From a checkpoint of a small transformer trained on Wikipedia.
Training: a variant of Adam for these matrices, 134M tokens, 8191 steps.
MLP neurons of a small language model. Each row is named by its layer, matrix (gate and up: input weights) and neuron, and shows model dimensions 128-223. Each number is 128 + 24 x the weight over its row's rms, rounded and kept within 0 to 255. Numbers have three digits each. A neuron's up and down rows have the sign that makes its largest values positive.
After each neuron's rows, "fires after" lists the tokens most often just before its 100 highest values on Wikipedia text that the model never trained on.

L5.gate636:128138142162165171148137107123117082149183052159153117115087113099133153102096128142115114126095140098122164166150140133113084092123143135180090137123125140135136092113150115104126133153150117130143115100098131139125121130149101130136146148149090157139110150134077142128181176107116130157
L5.up636:117069069118090142127129102151119104119135117115150197099136136119073117134086133155156143118123162153164134163099142126189123130116135131111116139129132078142124153111128120136132125114115117119094139111121154112139150148127098135106090153119160133152082109098133117152146120131133161094
fires after: ".\n\n", " |\n\n", "-", "\n\n", " and"

L3.gate407:125150124178146160179153082114151115134132119117099179179161138155116116117084121109145074123141100135104123150117122090127144168096116119098152131100105141088082108157085155134116155129130126119103165123142152135112139127121097152109093141142142147167107156146114129134141146109144137136
L3.up407:132122118133134139145140131123137103106116087141114148167139131144143168123117112104131111131092122124077113119123142113153130153100148128138106126093118174174114093144166136146136108095114149097123125133112156103130141118151123148139083135115129108098115152129125167132088157093103072102
fires after: " St", " s", " B", " b", " m", " L"

L3.gate313:157156115150123154163187118140160131126161131124082171177135130143106186136165148123152102156102126136138112143146175126107175139139148107118153106139124128132150105153097124106166154127144171128104163170143149120092094147148099134116113105117107098134110130140086092130123086137157173138
L3.up313:147116120148133142137132126154158161112123133100101194203160155140131165151131151121124083174118106141120130145105177164120161135112145128118142109146071125155133104116167122118150140119111151125101150139172086116095103133164099151123143111145100127168093153114132099151111121095151151139
fires after: "-", "_{", "P", " R", "^{"

L5.gate84:118107144126135110121128128128092103151132122132108167107127117136146117094127109179136119122147100106101132180143154135156106161136092103137107148145127140140134147109184119122160092146126141119135147113107172096097112155147130096136113158110106126128137151101121122121155076111089142150
L5.up84:117108178134140127107120117087102123139112127176123154120137109123153086111116151198126097115109102109115211166099117138161138153112104109110096114100138158131119128114155127113136100163097134133140131147095156091124110125120154104144162142128142137156088119093096117146160118094182141132
fires after: " the", ",", ".", " s"

L3.gate759:150116148108112141150143149158138083107101156128112114154137125105143145150108103150116171106150071111135129150194126099116101136115094072135112099161090156180131144113115159148167072101092175088144133118104153099131114119137124151156136122108123140146106116150137145112093138195103151130
L3.up759:177116144130112120142121129134090075144120101121165118120099133110119086111099166120107117119134108114109105140091153126112099114135108131164115106114118103107145111065168126156120089169164188135124152116121114103145074134118131112121156124117110138136128116117143146139100124107107125174
fires after: " \"", " (", "\n\n", "\n", "==\n", "-"

L3.gate558:121142117114120125154157119184105132177143090103111134137129120137117105149109100125138132139160108115137188141116126118099145150104123128101178130153116112096077124120124139146121145184126146170143152119142114137141131146173118132157133171151149138123098194146154093124117169108114118164
L3.up558:115156146161118123114130112137091131173126069138123136143173106137087142181103103076087137106154142101119138160139162143099112121096155147078152131120109151112087107125142140099080153147158156112104145131147087131162134111144106115128161129144136162139117153094139096142125169096119114120
fires after: " (", " ", " \"", " l", " m", " M"

L5.gate657:129127140122103136159157126132155172112112113096146138128117147134168165125131131109119121152143122119086159119112141145143054161138135123183099136137103148128144090144119120114195135155146130139116118153077109128107117130127130119133094137121131134130138148126121140173146111134097154148
L5.up657:174108097086178137155145149105130117141142141114111103139139139143135137128107139169130130156152136106100108122172163141156135184091150121130113089098104124094159155094157160139108130137132130163111143106141123097163137117136158176172114128144154098134114155169150112182109128161113141172
fires after: ",", " ", " T"

L5.gate740:181120139119165158136138168152096126122144135120166171117158166129142116162145153134168119154107132096116163135154134127143152119105117149137130117146147108112121100146165138138107118129089116136100166145146126128146141135166109152120140176182156128141086184110150145126118119126135129154
L5.up740:139090144132142118117093154131124131161093146130120104115123135122137126083183177101119108145093132116102151149141104098164159175140113091135087119165127128169140110151146162127116131118144137119099109134138122155116146133133155109120147156154141161141074139115158147158189158166138139132
fires after: " |", "|", " "

L5.gate82:135170139136097137166152130165142131135125112116148122128095131110141133128101128136127118146114096122130109132119171138147106148165115100134149177103122107115146120110101094142171090193108095166124175171147156161108112187139097152125162152140107121161114124117118168143143142073121112118
L5.up82:151147129196108150158106106137134136122133108123117148140098159157139102139122100106127145110142120143121124108126180146128104148146138124138151110132113150099164121098135130131112125203139117137163129180145118170123135149087089169125162137151145136152095119157089157131168144090125147139
fires after: " ", " (", " R", "-", " A", "oph"

L3.gate670:134165157141107113139135147116147153110143146131119108136116136128117109134131130135114122092114135145149137100093175177141142122099122107101141149173145146129101113149134106124123108142113037148142082144145124091113166142129147138202128110175124158125085166155116119129113136129136090113
L3.up670:135121111093131110124135120130173107137117116172121118156136177138113139095136157123174132119124154082092133140142148115136166143109123139124116111119102106098127128150124156166142118069117142146117107102108144133112156163123116151180076131155154136126088147159121063143105104160137145126
fires after: " S", "S", " H", " Sh", "G", " Z"

L3.gate166:130102125147128058133179182137143148118170133165142121152121097108129135156145204139149132136118193133137107102145148139167156162171145113178072137133154156156158170162151126173154134134113172164158099121124140120125149140145179139124152119116148115136124135116157128116151147144142164132
L3.up166:098106104140089122129121104122125167135152106139171137076116127118086162109137172147188118147159139120165169117092083162139152130131142142094109101142151081153122143122139131111115154149135074139141154128101130113116134161131164164119169104100146100106134082126156133147132121141130139110
fires after: ".", "202", "8", "9", "0", "197"

L3.gate241:172156139113119097134144142143109164152102124136114167117120130133131116106152138136147122142139088157110078109122140138137107159127139104119113148109114094117094123112107137124169136118137098160095150141139100132114180139091118141125127133150152119147116101118159142107109130144130144114
L3.up241:142123161109145165136111139144091111099103165100093147108148147092145104146127091098085103129174108110143148114106142156132153159131106164080138090133123085123100131113165132157102109118157122118155136130143103148129115112145138142101153130150134169116126151109125124141114148087128104162
fires after: " ", " d", " (", " D"

L3.gate377:130125110082143151141122168196125136225149129151149174152149131140172169131146133127137113172133105155119092180165140114147146171104083089137149124129133120140087138182130128174136140108129149124123126109126129186100128130142134127101123159135125134108164130094167117127112142142119136148
L3.up377:093131140098136125171098104207122134164102097123104158094127133159160113144128141117086084125120093136121093131170149135091153137110082156144157115108059142130120122125162154155107155130161112119113162147087111138114120122128116106082143169137144159100149160120146119133158159086112169180
fires after: " ", "-", " \"", " (", "–"

L5.gate355:134136121131168131136154152158100122101116127139149113096128114111136076107156164141132092145119149135159150134105169142128122144159146091137135119146133123124114118137176130140149087185096124170139087107138115140137107155145112173188128182189131131116159138114148155109130123141156110159
L5.up355:150103107136130137118096191155110165165072151131132129106111071113107118105150131145103123128133118161142146130122128140143128144142135088102104082131073106104121117142146162157105095172145118167168116134140146112113127124149178155164115151154174147089140124145134142126141123137120140153
fires after: ")\n", "\n", "-", " (", " |", " •"

L3.gate736:168141139120136088128109177164076120076176099131143166132158150123152134183150156153117099136095126114141101168110160121126156116075077142161138155140162139100136113150097114158128141149134134119141150136140125117137129178137129133146112164146146107138107145147126132143116129104109088158
L3.up736:138153110082140141076125147166101101143141121190168118105077150133138119157115122160124108088143157133146089117164116098157147126138139122136115120095172110107101129104153094152135134109135098121094094086134131131107115185187069133114112116128139132140159109123127170136153164169118093124
fires after: "199", "201", "202", "2", "198"

L3.gate596:151116144097076099135120126179143090044095153158125105144125127126140090122118137119115137114089159128148109120174143134125098121099143128147134144110130104152094130086084141128098124134150120180101106142138152111093131116157112123136141119138127169150141100113139131125154097142114106095
L3.up596:123138162092134180116087132102133134134110142158134130115111132119148101110087086129114156105147098109095116077144149152102088137121144175116147118114064113114131097130127108135119127108138098132154112137088099135154120121117153134148130119105129130087109110121133121178118158092093104130
fires after: " ", " d", " (", " he", " \""

L5.gate265:135110096117092143133101133116149143141109100136136132162081121119089143120157181155154151137179158101105149103114101112107121110110131093133086152160109139123154170138135184151138114145103121099126122125137113098073133145174159120140094127138133123110134098128184130121134137179135168131
L5.up265:116186118123088192100130090161173138141112123116122154125165104123145160109115095104120117135118109129106160174102104135107096147130153151132145132164105095126118113110122126078147158160102118118136120145140080120093117132090119096110130116149160159109130155133143150120105160092138102088
fires after: ".", ",", "|", " ", " The", "C"

L3.gate604:136094105056124123149149132122090123113162125140100120146099075143126119120142100109094119123156118163120155142113132157120090132122128142121138160171137120108143168124134140136162060153180134134136166142107103120148132137122175121133105109158134127116140170141181147139120146140091118163
L3.up604:103104115131111186132154080145151144120155135140139139158112128111148091132093138153148085144130108079117174129106086132141106152106099122140075119126103121094120140154141147153127108129193133149142105113128134154095107110150120166117142099116159118152097170123116112159088131139120141162
fires after: " (", ".\n\n", " \"", " ", "\n\n", " I"

L3.gate138:091166113143144212166140157133092130176105136146102130160167095107151122120130130135148126127173125119101178152112095151088112106121115115113180106167093131130122117115126112110133126156076122143125145115123128143136142138153155114148126169127121102134127132160120098134152131097146119105
L3.up138:110183143147158126160172133139117157160156114148111124155109123111116135127119101130138165127134091161086137100130192133080110112147111120143145131131143129147099117128127118098113140135113098145127150131113085120150142072109109105197162116140133136134120133148094118153104101135137097133
fires after: ":", "ou", "ens", "ulation", "op", " ("

L3.gate493:160147138097109144172123135174097129130116118132156114121087159147124124122068165156115102147151104149144104126108093158087071115134119124167159125119111141131141122113176151148162121137171108179155148140106096125109156138137130111111132156153116140109111090109114122159146142111102141168
L3.up493:137179134158120150146122151102142108113136162154128116122074146101170088165117138139105146126140130093155085104152150163116133110137111147169136123142101160121134142130138106132169173122094114124118158169113160157137110100097109121128130153125096147096126073137119145104179107098104142142
fires after: " ", " inter", " d", " R", "3"

L3.gate167:123152114085139147145133145178144099164117150125150097120130181184150078152106158122109134119128097097066110143136117126098111151091124149152103117140124101108111108118159086160145105126146110130142139124138107175135110191115086167118128172120143140126106114168098089118142144105125126132
L3.up167:146123130107070139179113144149136135103086130111127088117096154122166135157117124128096084116131078166106104105115114166094076127150138112181120154133074104136142153081151126127160105149137096153183142131136129132123125129109156116139152135154129126121161138111147134123147191078108126155
fires after: " ", "-", " In", " (", " \"", " Re"

L5.gate542:126069105150100133119116118129145121134134127110156151125144143095103129084085162100159115135140122122127153158107140097153140131156128141155099131167146121077086150150138126142133116110103116159122140169110088105119150126133169144103156131126089118143123158092165169122111099148111074122
L5.up542:117113107151159116100122086109157142102103141126120131108116093120068117078108144127138139120114086137122174146138132120156116124117159104124137139177143137111144094132165094099119131111115077129162101153097100121161163122142132109144113144093082115106116141110104192124102121144131074153
fires after: " |", "===\n\n", "°N", "==\n\n"

L5.gate581:106156097144116129112142122170121137112142143131159108115148158147099124128082100110172130145138131114156144167112139112108161124127169154159162106147113121113136092140139121184093158143121108098154101147148119095119104100149117179157166119126168141136138128159137117139137097122119117152
L5.up581:110158130109122118091102114143109134127118111148129170084095144126141085150112095136108111123121132110183088176136127160112108107097194124126126119124142096146107106127099114107113146154138119134149132105116163154153152132130093153158118141141134138107133098124085141144124134096082085141
fires after: "199", "201", "200", "S", "-"

L3.gate194:144146119123124179113141119160159132138115122142140121148089134147143110140099148182154115112141113107118123145119124082107102146108134121086160097098103085144095133137089128128153153132136164159120129115116107143126146172095116154079109143117118152133117158114115082153118132138155145100
L3.up194:136161157077115093095129142157100148132115152140079119135106120112094105127115139178138124144076118159162163116108131125134151153115112145133107124096111088141187110113149141109153135142135133105153124158143106110145159131122147126104119128118105121118107116114129170083145113081111170127
fires after: " \"", "-", "==", " (", "===", " "

L3.gate584:091118103116094082123141135190141104171116107173133142134113152151131100121129136158144093116186153118118099119134105080123168099171148148119124128161136133162141144129139171190101151116116109115099113072149143113120154145186124148098117169159122170125126136128142148113118126124098153124
L3.up584:100140140162081086108148120180147107171109095142168165110129129145092106102118120126120108133181164109080135155162141084135144095138141130144113133130098117149135165125181172161126173075105132104080104084146132119138156128125107125065118147131130140101093136105107134135087130141120150108
fires after: " h", " w", " sh", " bel", " str"

L5.gate607:116123086117122161136095079151164122165114099091122095165123185098139128108141125153145119176129122093109172115089049119112119101132103156089153108131134125108108147099135124142133121167094123106095148127138119082154107114145080147182115133121125123095141110146123154140130107115127111103
L5.up607:113129099145103170101133134148118112142103143132103184110119108163159193110167132139136168173113113154118140165124109134083158110106153135128134111172119121089130104185110144106107116128070167083113131132134134099141137117099143112161103145114098093160111111099135154143159119160141188122
fires after: ",", " are", ":"

L5.gate459:116156131100119134132139152164140140113122128109162162133137144139131111087143164126146104144106132085138147136165142137121117106151134115150100156142120113098139110136144132092125119116094087138138177144141129103115161096157121145171147150153118138107082133121127171131119070142149102169
L5.up459:134120147096145133106164162126139109081080137121163136104122145132112121106112147115098132143103131118122112149172139132157135154144158086123115079137147095120210122171145139101136122066119111160149170140131105144112144100152078134116145157134106100101152170103138134145128095108121103132
fires after: " |", "===\n\n", "|", "\n", "==\n\n"

L5.gate202:094085098127093152118207115116101138108152114152110155168146096129100111179135135168166121161120127163184144121106164129128150116169098092082137090137172126102113142120175115117127180166139151123139128136106162121120141153161144141103148153144161148108107172099136118130150121106173139159
L5.up202:102124146146111093108156143096137136143162117162076169139131129142114123157114110126170145150155165155164119166131153136153155136165109118160170111122144138106133093113103096109152173116127132112164073153136143077110088170165127133116160151104125125137100177128169115144102105103138140144
fires after: "202", "200", "201", " the", "198", "197"

L3.gate529:136094130120109078103090126138078171096139110120123118099102109161132112087109125112099149117177130130144122114159165098129117119175149089117111156110155152077077162118124142149142140080176127130107129149125138104143142152087130151144137159130078127142144133134169152129120116143103184143
L3.up529:122122114149080105122128097107128147101144125148149148089134146136155127094109129085141128126104125141110177130143140147135149123151120132130117173092213114147110145130128128094114128090090150132136104126122166144101144107133135140116145130144146195114099191082134112133087127143143116102
fires after: " eng", " am", " str", " w", " ev", " bel"

L5.gate295:113132126098113163177152111190111130147114105114143076131100113145159123118086129139147117147162128083136154132110104118150126139145092162111165094115133078147116138070149140171137132147093130179109159101122119149143133149165151079085131156140113131124134181109132133119143178103107093134
L5.up295:109120066107110137120143138120186132106168139138155094066128101096095153102137135166109159143127115185145131109124122127074149134120127132168134158146145184161119134116125110173121096134146134166136088141168114182136114158151142095137099132126129134149156113123159107121106114161150128090
fires after: " ", " was", "-", " be"

L5.gate147:140147120132141140098154140148169155097136145077217131122085125152111114114132148135108156141147107117126101166122162104100114134141105134111084145122131101101145162153158139134117152159135118186125162143169063148118155148162135144173153122151094119107146111100122152126121108140134064141
L5.up147:137106118127112145118121142149119108195121153142127128124157122123101064081135155162137139096123168128153181146119114111151099122108145125155110121111184106114115076132154144133115128161125139134121139126127147147144157135111117160114138129153151131097094111116119097155107143131088153165
fires after: "-", " |", "|", "(", ";"

L3.gate585:105131105114147201144159145156133087136110143121132091122114124140125172157112139180095091145137102102098122119091117135144130148135100096120178109162075132122138121130159088145141119123113117141137161141137105131129151132177145145128129162165115153143110157156151140132100167126159090181
L3.up585:131151149127152158118169157107139082130123147139140164137116110131170154144109113119112089097123073121048119128136174101125117170133103154080160132117110157110134077108125133171110150119117111148122148100171105115124146144160120138122128129138108128104117173156149098197138180123122077140
fires after: " C", ";", " T", " P", " D"

L3.gate307:122133149117113150180087153163148123099113148110146126148144113074156130120092157116134103134119067113122110100127156115128117144089131140140127112169095144124089139132150102173160105150136102152142136124128094160083151159136108129139142135166122150128099144119116061163150131116124106148
L3.up307:092132141148137086112061185101107127113160152127099114118157102109099162094135156108161113115165128150132149111139097139124166111066168141132101114144122165110114116091129119153166089129125140152141096142123109165120122131101126115156143107119104106134110121161081093147150125144139134161
fires after: " O", " M", " N", " T", " D", " P"

L5.gate611:118103137082102151091143089143121138088145128141145106126143121125200142135095109126111072156123121127131138096148147144097125156154148126161166119115118107166129139090147113101145126170097120144087178117105142165158125120133106143102115142136127129121150127126117115134153127134106157137
L5.up611:120143141117107138133101146093158134120118110153106116119112124117124109130150156097110116130121124131126146144122144144151173181088173101103112080110116103088122076167130146135132139117144127131135120134186085124101124141148113120124129102139118127086126092107124052145125138095095119162
fires after: " ", " of", " M", " in", " P", " for"

L3.gate146:137129109147117096145109154178093130131139109095124112147113114152116065132118134143123117098122108142145117114119131151161119174146107115161090143095167107146108158105159119136141104143167147153124129128112085143131157169126140162103106144119116115118157144102130094192151164082118165158
L3.up146:123101131125075106133139117167139166116106162037129058075131108107126137132142097144121107134088133181140140132117106129137127123184087146154088137145147103094126184168162132125154135094148109141141124121103119123158137112148138120122138138140138106161141142142126096102120126092111155133
fires after: " ", "-", " ass", "ollow", "om", " cons"

L3.gate650:084131151135140095153101180190108124131136099128158116115111102112139083155107173137125121131168145126145119094101139141088081086100134149152080164134137131140139128106146119124115131152157115124165181132131138154132126155145103146116130169176118132114134135112146133133163163084129155197
L3.up650:119090107135098111139146118148124129120103137128068111147164148155138144136131143077140123095124135145120182101129145148110103120146124153144128145109196101149122200110076078147132111143164127111120134180142152126139162117118130103137124108115120161097146164143126097136154147130133118103
fires after: " ", " re", " un", "ec"

L3.gate520:117120098123070173175145104199130112124103144085137110129134114089142136128087136132139124126108072129127171115088104154113107140141132139128156099161096110135144156149150116171144128138154096151128131120082088135135171106103130144109100167137122183111118162127159089150156130130122116181
L3.up520:143162122135157130131120116148109160109127125133150157121159139063120119129094125130121121124125095138123151143130159148130148146109147160087154125143147144126088108146120080094108100153103106142144153099128074174132163074096146158108149136144095163170091137124120084135114137103145113160
fires after: " ", " D", " N", " R", "D", " cons"

L3.gate322:097139137143131159192159085100193145136109154101133082129176113096179167139097121100130130147114121137090111142127159122118117160090109157127139104158108162151117110131138115120134141117153153123136123141115111154152132116089113147105122141161160133108101133134101081144155114105128079145
L3.up322:102141164166151175146121143128124131143125123115108127130138152134142126168132107133127136175156131129099106120139119116142096126157172138116108126094119160150122110106068098152132160112106142096134122137177139157128114150122150129084153089119151099162168083121127121147139103109155113112
fires after: " ", " C", " D", " P", " L"

L5.gate213:116129151111100153121142115178081146140098102105137076139145112131126134124076124139101123153193139087116132168134102172142122099106123134130127119147142105122156160117170157127152099149138138116085158096150143115105139141172084157122109145146141141158140107128153148165128154141115134169
L5.up213:098136120097125156151134144134144112143107128173142117127090075147138149115111116162122128157129156109133127158115107133166143140089135123156124069167110122162158140116116169126120148117154146148114147149133113143099120128166126155118130142123164139119165154092172135145122179147149151170
fires after: " ", " v", "-", " ("

L3.gate354:126163135151114107135111157116104145122126127149147101131166127169151158106085153133099105132130114111117143113149131123171111134097151161153109099100171139110094118111105154163109142148120120108122158124122138118115133096122146153133129106162176112116119150134166167118152161090119176132
L3.up354:117169128157132132138110149177118139149078145121097145093101107155106108124085109130102162124167122173123070114134155129114095147146122124114119154086142118085129157116121151141147118161164120142128172146116122152123156147152146086103125130162146127105175149081156173105114188116111125126
fires after: " ", " re", " of", " d"

L3.gate72:138140153128160092063142138111139161131136162111106151158142147102124126113103140105134103148134165103126165127138124115123138159102127088110178124114129182096119103164099122139121119162115124177103123132132149087137114115135128150142117135129135155122089121183125096160113128158115184138
L3.up72:128157159165120163166164115087130131122132110163109113154144150146179185148125131144154148111122139149103128129147103163128123184110117173122120128107129116130116108130120135167137126200073135133114082119099115121094168142123120141140136083156176142125103114154081116085099132090147107128
fires after: " S", " Sh", " St", " s", " Spec", " H"

L3.gate124:119150120144098183145111106128116150148140141085162153169176140133135154130105154135147123130114128144125140147121127164092169155154095141085141121150106111096128068143144088105121141146083094117166119144093159140123079137173102145087097128134138129145078170120126117116128125128155121149
L3.up124:110132116108092150119109120115162147095134095127115160154097140143104134082088120126112106141117114127103125117086126115089130146146183143136124114072087104097126066154124134139085155150133139123119146130108107135114135131151108175136119133108124125111096103140105089130150109086132131141
fires after: " R", " ", " C", " D", "_{"

L5.gate540:162112119121137156106193115170177131097130135104132105121148137090127137126139148116144093088100137108131156167110114122102089150156138129152198147137075099111139150152118135140115165151111100172135167167115109143152154130113104137177110152112109099159121153141140117134140157155125136142
L5.up540:204116179127073134099143149138178142082152117125152119157110129144105112096130109119135093093120130102146141135113092125141131088140125123133115147146118096134117100141124122130108153123133116129143123156152126120140138109124104124149126113118107130124114130162104135138124130125105118137
fires after: "-", "|", " F", "=="

L3.gate177:147153141136081125163109135146144129117127105154160170130113123064124148128099146147100127166145102104151115139126139154072126143136135132100123084100089116140113131166128104163136158145115149111131128100140135157109121091138110151151110109158166093160121114140112148129134135123134126124
L3.up177:146123118152127139130106090084115115135143140083122139126158106108147161091138150102132168123116155159113176148135145114093122157122137070113137122130151138113144088163071132102116095132143134160091138154125156161171102142114114087145101122081158109155105167134165097154140115144125151127
fires after: " ", ","

L3.gate283:128133166082115102115154138166077121115161080081133124112105135138151097136134141136112140175149143115129112116098155125145082133131135126139114118101126138122069166096132097167104116107178118136166145140127100136116124190119148138151111174158117161120112142135127128173144126129119149114
L3.up283:134127129125116121126093111188097129148077133124134108156122118159140113111114115103164151141132129139126121095121153095151061116158126134138102165111063112113127166135105129189134106142129137150141152133141152127157139105083118120142120168137119136104122117125127122146112128124140123177
fires after: " ", " comm", " (", "-", " n", " prom"

L5.gate432:171120106135127118124104165153070132159157139117079161109161154118169130137106117134121113133147136118175123093085155196151163130123137135135177139140142136150134097083134157129149150140125153158129143161151142134111125143149124131137138161153118146122142128095156106150157190135128154106
L5.up432:147128075092121132145103131153156144137128111152097143111120128145132118118110118120117124133135137133112103098092148132156161157147157116125146126130112112145156131085178167135171132117140139135135144123130088095132151111167145132119154133142156098149116112152124100172154114131084167129
fires after: " "

L3.gate253:149136134104135116176161169132109182124147173129127134194102143143128124153151195115128122164140121123110092106101112140159117146165128087131112148139099145158122141133125146115174149138099137144101165117155147137093141119142155141123129140144100132161143118131149131102131130109151173120
L3.up253:123145094122126091127135147095111149134147113151129118128119108134126136117169151138147193129151165165119128100111153131172136136100147089160126129135163166153145147151091144131163131126142109132077130159134142165123159155148142114156128117099138102109158137143162127128146115142132136098
fires after: ".", "0", "6", "8", "7", "4"

L3.gate266:096091126091069159161146121157112127145131153133118095088114160099101145145146116097137108124147166153127150111103186092139124125166077175160097158163117123147153139103144127119153093071150159109127119143080178169134100117161084110156108130160152158097117120130142104093143107154113142130
L3.up266:100107149098134079134111111132090109149096127145136126134131096125131117115115158109121157126148117079081092133158111066139124101114125111135129132078117094137146150099142156117092118147118171123131150128118125145124128131130113080078106134127097176139153134057139165150152150145151154118
fires after: " (", "-", " \"", " [", " cap", " b"

L3.gate169:139170109162109166163106120136100142107125178116108144165105142103146113116121163129128150148156076069111165101089103180159115136128129097109142139149107112106121105123145102126168106187130160147104110147141117099096095145127114123133108134170134113137147145115111124152120149109161099161
L3.up169:069163146134100114129096121119120146133130184124095147144108124111123129133106115156100139171093096084122156161115109159131156123137110118099138169093081177100127143125092124115178153125119121130091143136161140107130102124107142106119108150140113099124148137113114105109083175097121180115
fires after: " ", " (", "es"

L5.gate256:101093104120097175137153106162139111106143086131114140128160124152150142158087123120149095112131141130136152149115134096115146146105133093103138135190125088152132097132144145151096130132158114139146138127121148102148095179125091118128128144163160119105101145177168126131143103103135121120
L5.up256:156134149164121097118158106088145088120120125159118135129111136115081108145123132108126115102132109134161098126123101132104121127183148160114146075131120107110135112162173105097105153158158115131125137148132115123123146120128103127146123115138102097123147113160104132130140116088116044122
fires after: "-", "|", " R", " S", ";"

L3.gate229:097122136125104064157127151173137118091098127122120103147100166107137106113070154099158144152187113141097132109068125140116111130106145104126128096155141059176100113168137134158170124134141163145146117099115073147119131145105133147134121129125107124126144167153145119160147130117085130107
L3.up229:136108177122115089124158127153160154112111144113084097125134130142108115132086140117118111137142104110129080113125105140098146124142132150102127105123146143149103140160119155116116133140130140143142128115118094158103138112100107172109151103125117136096111190118119100129136183126107138137
fires after: " ", "-", " \"", " n", " (", "/"

L5.gate744:148127139139132143169126078141089140174120157131111099135121134085162137132112131175107093112164106065128133106061123173100122114139142111118138130106061103139107108114113093110111132115092123107109099078114126134108097133107144115114104121126110119127163094134154098133122143120168142094
L5.up744:165128081138129146139140084148091122106116111098135134114134163139092107091121145116097160124169169110114115125112160167135073140163141066113166127134132097118118091138174112142112098156139170127112120172163073160145088154101149105145075103102077135109155146095181106151112127127107119123
fires after: " ", ",", "-", " and", " (", " to"

L3.gate642:160143133141078130120098097122149155098121150108117108170113158119154163150130134145151128140099107166151164157160147131138104184144120138132146118149126163174101092125088074193137177142125110133131084146091130168112144096132145165167117105132153150174085161168111089150075137111100133125
L3.up642:140142160127126140151107109133104168149142131100139100108098141104111128142110142124114102141153082172119144149124129142129159116086134148147125159120119142131078094135159087119113138088176091141143136164125088136150147137097146155082114139159131135114057180139131082140131137112123120134
fires after: " R", " N", " V", " U", " A", " O"

L5.gate66:138109129152107096127152150115125105131172111096116155143168128138140134099123110155163105125125130149120154151097123118098124165161137109155109140149109102139132126127159130128146139151133151100148139120117094152103120166091143123181132136137100116100158146087131117122071110084155120181
L5.up66:134093133111107076102117128109107142163151161132166101155108110160131148102121083117134149137134118137112148134105166101093102146134121116147077129087118151101125185055120140134149145116110137101138129120129171111137142158103166123133123148110097141115116140132112137162130103143108163162
fires after: " the", " The"

L3.gate664:107111123105135105112135131157127126115134137120150083078136147126119104157155131139126124152140131123123124108146105148143135097118157163088141148134152127139127136151159086129111117059091108156107137145133137112146138103114129205079102140129133123113097100132126118141165111171092161125
L3.up664:132080142121101088122171179179112152118113132114153121128132148139130111128081127142099112121115151133147110171131131096121142113104139128120144120152131106112092130141097122113141102088135168165138127103106166176140105151104110163118115141141133156126171160126150124142125117175084145118
fires after: "201", " profess", "202", " deb", "200", "fess"

L3.gate651:094124116113155162154157181120094134148149165141117140108130153130142098162133139128151129146170154127127162101124135137150150121115128080140123125201157114154155101097091085138187113129129117117146141125120126159117136163165143111153132173158146094152109137155163121137144148095116116125
L3.up651:110142156101145143104145188096133139157164149149110168097109114151140128137151111162135131159136154124156137114144116160140155130094144105139128121163153152160173109144075103143149108099114111113132103137118154157140124146137163146149113135127125083120148118129148093125132149113120125142
fires after: ":", "4", "8", " ", "6"

L3.gate583:105151108100141098152110116165095139096137108114141117120132122144123103121113131158113139160147110156123159095101107147151151121110148122111140115178132106123118128109157160128110108157116097166147133087154104109112142098168137164135119162155097120119115167129125153147147147149128161154
L3.up583:077143131098136109136074145139073157118114122124149103109132102161113107123101143103108147149144130134117116109107087140157123109126165130106118117144115112139122147125145154097107114137142116139133150115183108129138136081121127126091127139132109110107132122074129174155137132118142166139
fires after: " ", "4", "2", "3", "5"